{
  "n_layer": 14,
  "d_model": 768,
  "n_head": 6,
  "n_kv_head": 6,
  "head_dim": 128,
  "d_mlp": 2048,
  "vocab_size": 8192,
  "activation": "geglu",
  "norm": "rmsnorm",
  "norm_place": "peri",
  "norm_eps": 1e-06,
  "positions": "rope",
  "rope_base": 1840.0,
  "rope_fraction": 0.5,
  "qk_norm": false,
  "attn_scale": 0.0884,
  "bias": "none",
  "tie_embeddings": true,
  "parallel_block": true,
  "extras": ["capped logits"],
  "init": "trunc",
  "init_std_qkv": 0.0231,
  "init_std_o": 0.00436,
  "init_std_up": 0.0231,
  "init_std_down": 0.00267,
  "optimizer": "adamw",
  "lr": 0.000395,
  "beta1": 0.95,
  "beta2": 0.98,
  "weight_decay": 0.47,
  "lr_head": 0.00465,
  "grad_clip": 0.5,
  "warmup_steps": 331,
  "schedule": "cos",
  "final_lr_fraction": 0.1,
  "batch_tokens": [65536, 131072],
  "seq_len": 512,
  "doc_mask": true,
  "train_tokens": 902600000,
  "steps": 9490,
  "dataset": "wikipedia_en"
}
MLP neurons of a small language model. Each row is named by its layer, matrix (gate and up: input weights) and neuron, and shows model dimensions 96-223. Each number is 128 + 24 x the weight over its row's rms, rounded and kept within 0 to 255. Numbers have three digits each. A neuron's up and down rows have the sign that makes its largest values positive.
A block is one neuron, or neurons of one layer that tend to fire together. Before each block is what it responds to, as a language model described it from the Wikipedia text at the highest values.

The second digit "0" in 21st-century years written 20xx, right after "2", as in 2007, 2011, 2023–24, in tables and dates.
L2.gate143:117150115150114122045129114106130142129149164223109128159116109106111079119126093100180147132129157098138153106112092136152092128157145127136116102155108141091132119154116138134153128161139082141153127117107091156137175114131162138185150124120107167161134121117160158119134157123099103165104117154119176097095135106122140152143081127136114110138143142128138152169150108154132112185097
L2.up143:127142145121113129100143091125105152143131100121138098074055082094119168149085141098131115144119165131117126103160077155084103102093112136092156127125156126150123133134150140113105099167146133138147136146179158115100115125129115121133125154111139138109150145134114193124133114161135076133122113178122127122130149122089173147181142102086112118203105100107139103122111114145133159155133
L2.gate1110:106131153108141135093105134143165119169151147108130112130138114127121066130141114124116136111143152097092135128111112116148085129100175134123131121133113114101126120109114132129067129123141136157131107126139099130122137091136138119110145113142087148122144109121152173088154132107129105149159137126128155124117115177149127136130140095092108135134119095128121114141097138172103130138105
L2.up1110:155130154125153103114138118125143131149135123084122120123086111111116128116145112120105154090105120104087114100140133126140092141100139150126091115103130152140114082133152106125110121090139145146096127155132122134122131122077129137141121128128106110140172131129143149136152161126113152110133096112101147106117110117111183142115152133112116101128166132125165110133141124147152156126090

The second digit of four-digit years, mostly the 9 in 19xx after "in" or "born" and 8 or 0 in 18xx/20xx.
L5.gate111:141102111173144090111142143171089146142091184136138130116132188115114114087123150113147093091130146131093084175128118113119139119136120168138129096149123089141134114104137148165136168108140120103155144090106137149123106116128070134121127115133101092135125123135125186129136162101108136123150139069119152147156103103126156120145125127143070116145171137149095099108125097119132111113096
L5.up111:117128171121072154151151159110101146142141118160123103128139100135154147100180126118151139133096139105112140087118096096142173147157118109120159143103141129128108123145085169155119125100120140122137162123090105144102101100130102127142074086177128165133133152141153104132130132101152161116137114127108121150099070110106135137140109180136117132084113114102127158128113121158149190127105
L5.gate450:165144155122100096085144131100113133137137121118143105147116118098178088144135105097131178126079111124134118123075138126093123155110165131146102168192110122136125076099114149132124137109149137109138143136127130095124136139112116115153159117112083132159136154113117119135125173109151122123167117120092104141117114125184139144110140153097098128118117128113104113154136100112137111148148
L5.up450:133083108146144116147134116121113108158149165167137164149169129105166089109106127145164123138151118138090080136117107117092124114105108125098093109089167103121075134122126084090107163135087108096104123150119114129123158159119142111146140107111111092159112107161096133109146139152106132121073145119142096141154083143105093093108144146120146131141149167135118192111099121151124099098113
L5.gate557:155123125097131117145130123094157122168080140109087131114164121089091163133115089095117148072133164122098123122082180122131152182119103111135107115142099119121125083081096123137138120084146133100120156109151092186099081107101116117105120108133132131140144151064102141148092142138146092144115128127151109176084158141143164123151119124126139116136110165139149150153117147071126126161131
L5.up557:133146125156138133147136202148134093116115170105092094125086179137119120145109138134133132156123128124110150128094085144108104100180109175102108137144118088086118113150144105146110162137121117122099077144138141132133152183111131110129130111151160131178178161146137169165126133136104102126118143118133119124098148106148143134152110132140124172136125158107128111163113101111121104131173
L5.gate2041:116104162138182118181161069160104113132085157150105121158114145163136099167133095119141188122117123138140122115130120152121117059158128142172131107152092103115134099139133096175149095103096128112124121127132119139119127137099119114095138123141088123142136108183138137106104094153109127152125108166100093123125117103076141120145125105156080110127160135114099111144071110133105094143079
L5.up2041:051138155161123114128173139148122115096097135146177102121163155131132084108098155143098120093151121150137135098120115140156133139089090163154131159144123111133205121135136113141113137141125134156139142120094155120140115138166128137152170112137171138183125107114070134111127115134111107119139096081103149129122168150157131181175166087151116125145144133134135097120119154130085101114178

Final head noun of a noun phrase, often after an adjective or possessive, or its plural -s piece, e.g. realm, universities, government, tissue-s.
L10.gate425:152151110151110130155118134109123132179136135134114141132140110172145102115111122114128183139150127149123111118169130130150102146105167092167107135117160122113123129157132142172180148151145106111079195116141083121131128132147084165082112137138136110164120100096112167118117139121116178182100097145101173132157115159164136102129099153143139130146086156136125097095120130158080120109094
L10.up425:165148108151119127157124114149115132122125093143098129115149083146135107141138109126169138141164137099148117160196133113110095146101157197092141132124109117140095103096131147096126140074108154124086156178134158095121135118158133068141126152092137106114119131120094143108102151123095149118177096136116124111161139118135125132144178102127129105100104136092153147109168162155057137127094
L10.gate468:144114144098115117113166145127079116145133108143121150140089131131078125135137144114168145106139093122134088163133101149171154126104158133133139121119136114182115155157139145070118139143131165132131157121106158123118116139119109170166124128099134161129137161122091167101150179120104117172111075076089159102162119137152089113136129122113157153132100167079161077126131138190147149127115
L10.up468:115084108175115134127122130136126159128121159111145129168165120125091095132136150134125137063128164146115144105148123122129118172084125134110116147182119125150099135144083154134090131111138165103108158118109132105111091169154127136171094153107133090157134105153099105138144143138116137191137092126151141131150151122150084118168137143146128125158124158130124141129127099118146092099173
L10.gate498:132144143126136159077155093169096091154165124172107148154118113128106159118152123133140176175104138146116109095157113124146138119123129138135160109070164116112114115165150120173131137107128120103179147119161142148181124136134148133123136120137129133139120170104113104154117138135133139129109127106129132119151144142133137114120119114131145140178144167123132111103099133164063136141128
L10.up498:110119115124141123109111139127114129110121104110168165098135109113102115132148139136147118188131163109126106146075156205106118128112172108091155170139146135112124118148107114145134156096127151146122126129091147129160154137098147142116157178124102126103106167134150134175122127130162177115150120138082118108146151142109170104149165125150133120123136097128121111092111115139155137113159
L10.gate628:142084126098123132101109098162119128115116102153114130134122139131146071147148142123095125166085096130156110110159175150117116117132157148135116102100111149140125099153126108153126156135124131130167134089139109134119153117190134177144123131127103134153102129133178121111099143141175156097085083156137141075119131134127104086139086107154122123100119089148133120117076110153043143126144
L10.up628:122169143104130102134106108138131133175133166120100107123119091127160128111117112132112093090108114100153147133082147156110162096124116110126111080169122126130138115143114115152127133133116109102110126048086114116138110135154077121185127088138098159160111185130109149109118148155092167186154134116102111084088166148134162124089119144111115127120093151090118144142139113135095122138103
L10.gate1425:101097098150126110108161075165118141122122088118144110089133125122116134101120120135131144114100097101149142140132101115127101126121157148132166162154158137089111158092098121158132137134147131123133162113174129117127138138148166119137119068154143124157123149137125095135095100091107160142094113133188152130137126138106125145113146148138086127149089182117075111093105147122106128127137
L10.up1425:127173137129112131151152107115124095153103138140077111121156115079107170122095169112082102120140140159105118134138143114089130103166137128139127107124140139103104139105137134160138080138135118085166149121113094118162126067159122113149086169141117112148102140141133089143125158128183125153138127124115148101105141101143102116155110118115108117095103140142072124119120119141116136130102
L10.gate1630:114127123148134104174132113148092125137082131122094115127115135118125100121142126103103136140118086128150114110112119139101123115170099135094159116131109105161150146087104161130092060110101153093145128088152130137108120107168121124088141109124077115196130110151125097076083077121156090155134077135109130132111134146120104124152111171130151105161138153117115096144120152153119116120124
L10.up1630:161126101143193096128154086102122128180112117105117137109103147153112146154134086131097154096093145103134120134137082088127144119099124153193148095153105109131107177135131140136129109109115091096109107114169090146140097134130160188131098098099086107136123146121114100170155139186123118136124134125148113100101119140128117115147129106156149112087095139102115094120124121116124140114168
L10.gate1692:091113140106126131134107174129124143162138130125144066194115113109099150113137120094151132143090143148157127134117114124098124098116132163131136135136143120108119147121112143131132100123180081125091147070167171140102181185116150143141143111131115150115138100100126130109136127142102168093148133137150121186147152099079174124127145120151151101117118137095129164107086094149111091152149
L10.up1692:184147141156108111120163147130132128105129118084134128095116115159132091114138127164145104121146124140140149126135176121138119131147150120071129133138134159177133164118126100116165145155107124114149123088100135164110147168124182115085122125125135141175118115120175040137144144097092103126136102109147101136147129167138136087143125121096095089174130154151150154124117111163112148124083
L10.gate2045:114155108112104113117140084132110152124091148139150129159141119106146125119148128122101147122117150112147141161129140098176104067114161144104117114131133136119117099102134125142185149131142161098142148065155110115111134111078080142118110117080159116143115141138200145125127115120105119118163125156139175092151144129126145112122123099123182154097124168137124143113160097159134156123123
L10.up2045:148134106085151159109109139157143170142136108073129140114143097104150169127163123157101120114108101157136152130130109149113118099126138116157178060127168153090097170092159125103116127112169112114153129120117117144121135149121165153161163104098165122094103171126107167140122130134135122148115106126125131083132113159105145121166134146137137131122097154126104169072107126134096139123093

The plural ending s or es split off a noun stem, as in bond-s, animal-s, sex-es; also whole plural count nouns like troops, residents, singles.
L5.gate259:099100105133154134198106129120133166180098096197082114155116142089126113117132172143142127184124149128090123136146133147144087087152123143091142153120117098133099156125102121159160114091113125113152130147126065123123117138133106141122152109150127131168101169113140128106089142142129128120151130157082137154118129133159166131116142117172090156132120153104099126096102108121131124119151
L5.up259:136083101135147096124173170162121081102108135073129119145119164122121112132139157143132192098129089128190123093121126132143088130122134171134179112144117160174120109109112166120163092154095152120107147138153108135130145114125151140129145128089118132134150136122127120134136114090131113152161115083170121141102120136117099101108137097104083122152131114155152094126122085142116129152083
L5.gate348:095143166160144134142115146119147135154119117138116115136074122141130086137130091122145156122142130142120136179149149127154128107111121152082134086139128090093118131093126156158167124119147137124172139076174117148115144132134144121123129132104090163144118126120125128095130130145101141162163147142119151119112147143151148154185147155100116101123134097111137149131161095107085118154117
L5.up348:100092102111111134135186112181128138129108145131151103147157131140120091127123095116128189151152129150122113135126138148128141146114128170059133120115095171148106118070131083147132145106139148106098107182138124141143115104131102112085147142147145127161121153153126103133109080142132111125149175142120126101141142111142137077147112087102094127141148088085145111113123116168146119116150
L5.gate524:146150146139104128135124137067123154130103132153137130092139162110159078139121117145122148170081107149145122168133086113117109053125125136172115170141092125167099156118142155114156110143142146120162132103147156134113131145134085092114098065127098142131118143141111153108136191137141133129122150129149119138090168123126164149119158093127111122100101118131152087114121092119113119120108
L5.up524:124143198161113089091116128119114140096143099138131108107152159147103110164138150117144121166114111142137121108143129129125107099100110127167126132154110105117157108107144129103143133123130132124105112136131156125136137080046132143126098097135104142090117104094161114160119138093155147155157119153172129163115081118115037111091144155141132169148116090155140117128117158137134178142106
L5.gate1408:103103138125092115128128114130106161137088124152116115116136150144114111107162130122177145114125132139162102154121141103148139129127101142149121126137127095165114112111126143128127120125122162089100179122113126113147091144173107133127118118085123135182152121123157124114107161088099114103131145116139138109114138152115127144083148087126057141156066130135141120102187082171121112108110
L5.up1408:127148142101136119098118091145088149166120089120113123120133127131153149087134118161110105109105107120147089095121158122147149117110144149133137119168196132142123109130147142092094130110126098106092143113092161096152081126136165144132120132161153104116125136151107129131100197080104149102124097115125149118138166139097112107123105135094104105191109103150149144144134060175131105081156

The plural "s" split off a noun stem (portrait-s, column-s, colour-s), plus whole plural or mass nouns like games, music, matches.
L2.gate1315:153119115125138111099126137165131168157128105163127149098111111124165145133144172091116129144167132134111090147153101098102089127100160112117120119102125126127084140141165121138127084078112153130079118126135121107149149117154137175129113147078143182124066088127103079137113113132165168118131129094105139156108163126109130076109107070127127125170165164136173134121109098133139165136104
L2.up1315:162099087103122094180166139095144181117119139132128117130147077116155132151132132093172112179144114067088119122149115123125138104124113157142108164111095147144115180134114098173141111133133134114112123093127116131131150125158084111113116154147100156170130078119141161114125164110148155144104132137110159101135165111105124137150133068130126105138128197132142147096114136106149159122124
L2.gate1858:131128066122164132177123121126091132110139102149101120137102102118121142183154171117167097160171117122092108143134148118115122121088146104116115082143104118100103103133107128191117143139134153105113125115131104161126119110124128154115101124111093124211093096099125120126091136125146142133141153141105143121147163121111147148124141060115123108131119164105141128063127117160125100128135
L2.up1858:121102118150121114141140107107130103125173126148081105125127093138139099146079107093129116157151135120140126130158121123131092117119071167114128093057091131100120121135084118134171152095112150127133128095106111123102085141094130117105103132139189136163107096131123108132119155112120127089113168111126103119180150101116112141135118106162139126154158117144131170133120128104130133163113

The first or second digit of four-digit years in lists, tables and date ranges, such as the 1 of 1990, the 0 of 2008 and the 1 after 1988–.
L10.gate392:132090101109141141191154156147118091135097103107107069145113163111091103101101076113101128133129072085106103157125116148169123116097173076128131152084087095089085110104177127190110157195138133132140142124125153106119153122132112129164112097103132131120138132115135145130112137150105129120113121132133136162129127119103167124116138123098128154145150120124141133116138156171091131111195
L10.up392:148124131160095156130153089119111076123143137186158123132157072125103158166158118131143165152132144143158102135156161145145129124169153131105134099126190148154139104133127141130158136112136140077172112153091099136132147133149127159100112138086120114148122138140091098163148126088094097099096138153079150129165144170108106093162126148126145116156140144124114093142071154124154132103126
L10.gate641:117106098091134159129109140104171126157164100132148133153149078109138146113163139101103168142141083176144126140156137119135189141146134081122136117118140113137080147146158152118106157144099179118150085108125110193177127143109111129165133110134096109140155103114132156138075145123114179139160110148141140125117087159121165098155162152135126160144118135099125121105143109158097083091168
L10.up641:113099124097187077130121131125177134146122155120137155148103142167146133153137112140133127123105119170095102170092130117077118136125149122136115148124176110119167149122086118187152137168159084138096161115128124159120089113162150139118132131145135104140138163155140164159135128136083125145185158166104095141138128166113152138143130143104105083162092138128141139157112121101149160110139
L10.gate754:125113116135096144096105114155118102182107090127180112132169100116124134133145144140130125128151116097126132095131112123152120101144162121144139125128154155125139116097121099155168106091125132108146189118120119145068114136142127145149132140134170154124112107109165125160160137138101092211139152144108118149129075138111173146114141149128123121103115105118161129133118137119134133120165
L10.up754:163092117103123109134137135149112113161106110156141128125126095133186149138134123110142136148157122154129111133104116115175144150143186146080136127113141160127137068163173121167165107135109101095118151133117071090094155140164167132102119156159136117097134158147120108113139162135108157151112139124123120142151085125099159133131113148114125172115128145141161133157136116131151114122144
L10.gate776:134102112081135111129156137129144114134131100136159117131180140097124168130141140140128146129162158074167129152140118122152154123119152079082144115116120108156134137133108075173115190116165162109136166108105127122127171161111167137136070129147118172099157133142115139105131128159131130156118090135115142132121075108110111099186097156104110156144085154116129064152144162146111113152108
L10.up776:180143162125135114098123104157118132166107152081059131136151077127162149143134156117141115106126144119123117137092079129104153101101137126083093121126123139093137089139119139160133108151123111134142147139102127125089121162138149090133119078147146151151150083128143149100103094118082135101120129178112154107125117139141112088143129123097127146135142131131147152148097153134153117124171
L10.gate822:125114098112115107151124117135064106114137130118170150145169143121172136148080154100158181133152152137127111078082123112132114132125164104125136118142151080144138099125145103106132117151077093074183119157125076162140143141162109129124114146121113120083166135117109094141129116127095140145120107167101129133167134151174127107122118125108120136130105124091116123174136160121118099125160
L10.up822:105123096172082145121185137117119177102098117142129116127143131148126147111099075114146125174159126146151090117166128134156121118170170123109148095105147122134137107097124143118167132104126139097143136157074138136165172094189110144146102177083166131127097147122158109132147154122156117118126109166115124105150121127143183116144165113168101132158133123117115109133148081142138079129131
L10.gate917:176126067076135118109163107169115108136091161159160089132117077135134138094084085090104137065153117121117105129117175102118121134160130149150094153109101126114112108097165118122100091112164150109153104131115118135136167157106134100111131119110112091149094168147112122098108064171097144125120113123151083104144112087133137123148131138150113127116124159135092131135118141138120142153102
L10.up917:168078106127130094115155143126118099110145149093100078147106135111095122148125137141136150123128057092130126128148137100147125090144098185159121118112125118120113106130163102122097107140124162141108122114132160111179148090176119192113142142138129122153115188137124106165127127163146126134105155106150130131122189139119117132184154154109121135174098135100116126141144112146110089098161
L10.gate1085:148134101141147103118162116126159117140094151128146093111148156145127158088108115121081133140141104174102131163153163174105130104141135114098116158141156123150132139134109132154124163150172162103100171106117075128125121121121143151125113131074126094115157121094133136165129127088139114132131121158131124153125138105185154119118123192128099152098115101121163083141115112163130106119153
L10.up1085:156134103152145144142099117102152087146135156151126094160138135121117109107128140111155132137121120153132085147133131118115141138142113122129175143122127135121100144116138094175093131129131115097141145158120097123147100104159076135145154119150117109158139128107162140084105089095139145149134098121101128176116160127110117140135069150113115136143113092153140137164134109136149082150182
L10.gate1502:132153112168174100167158124184117152143113152142136150132125108152137172133182119097125153158132128069122099141123136149139112076192142133114076119148149119125109117102098069152123108126127123122144135155116082100112140122125087088155090075159107120126123129152106122160176118104118133136104114101099107138139130127150112160132121113118137137081136147142147109165078088157092143141100
L10.up1502:102098132159116160100144154098179139133168070099142145141127145140136146113161154119109127108120105109143143104115100128083147090137115154109124101155135135132143151160151097125121141157150131169114092134104130179100164131127174168153104133179089148148131166155112144135115097149145124175108156139122140175082115154122121121135099116134156153201097151127146113126124137131151092118099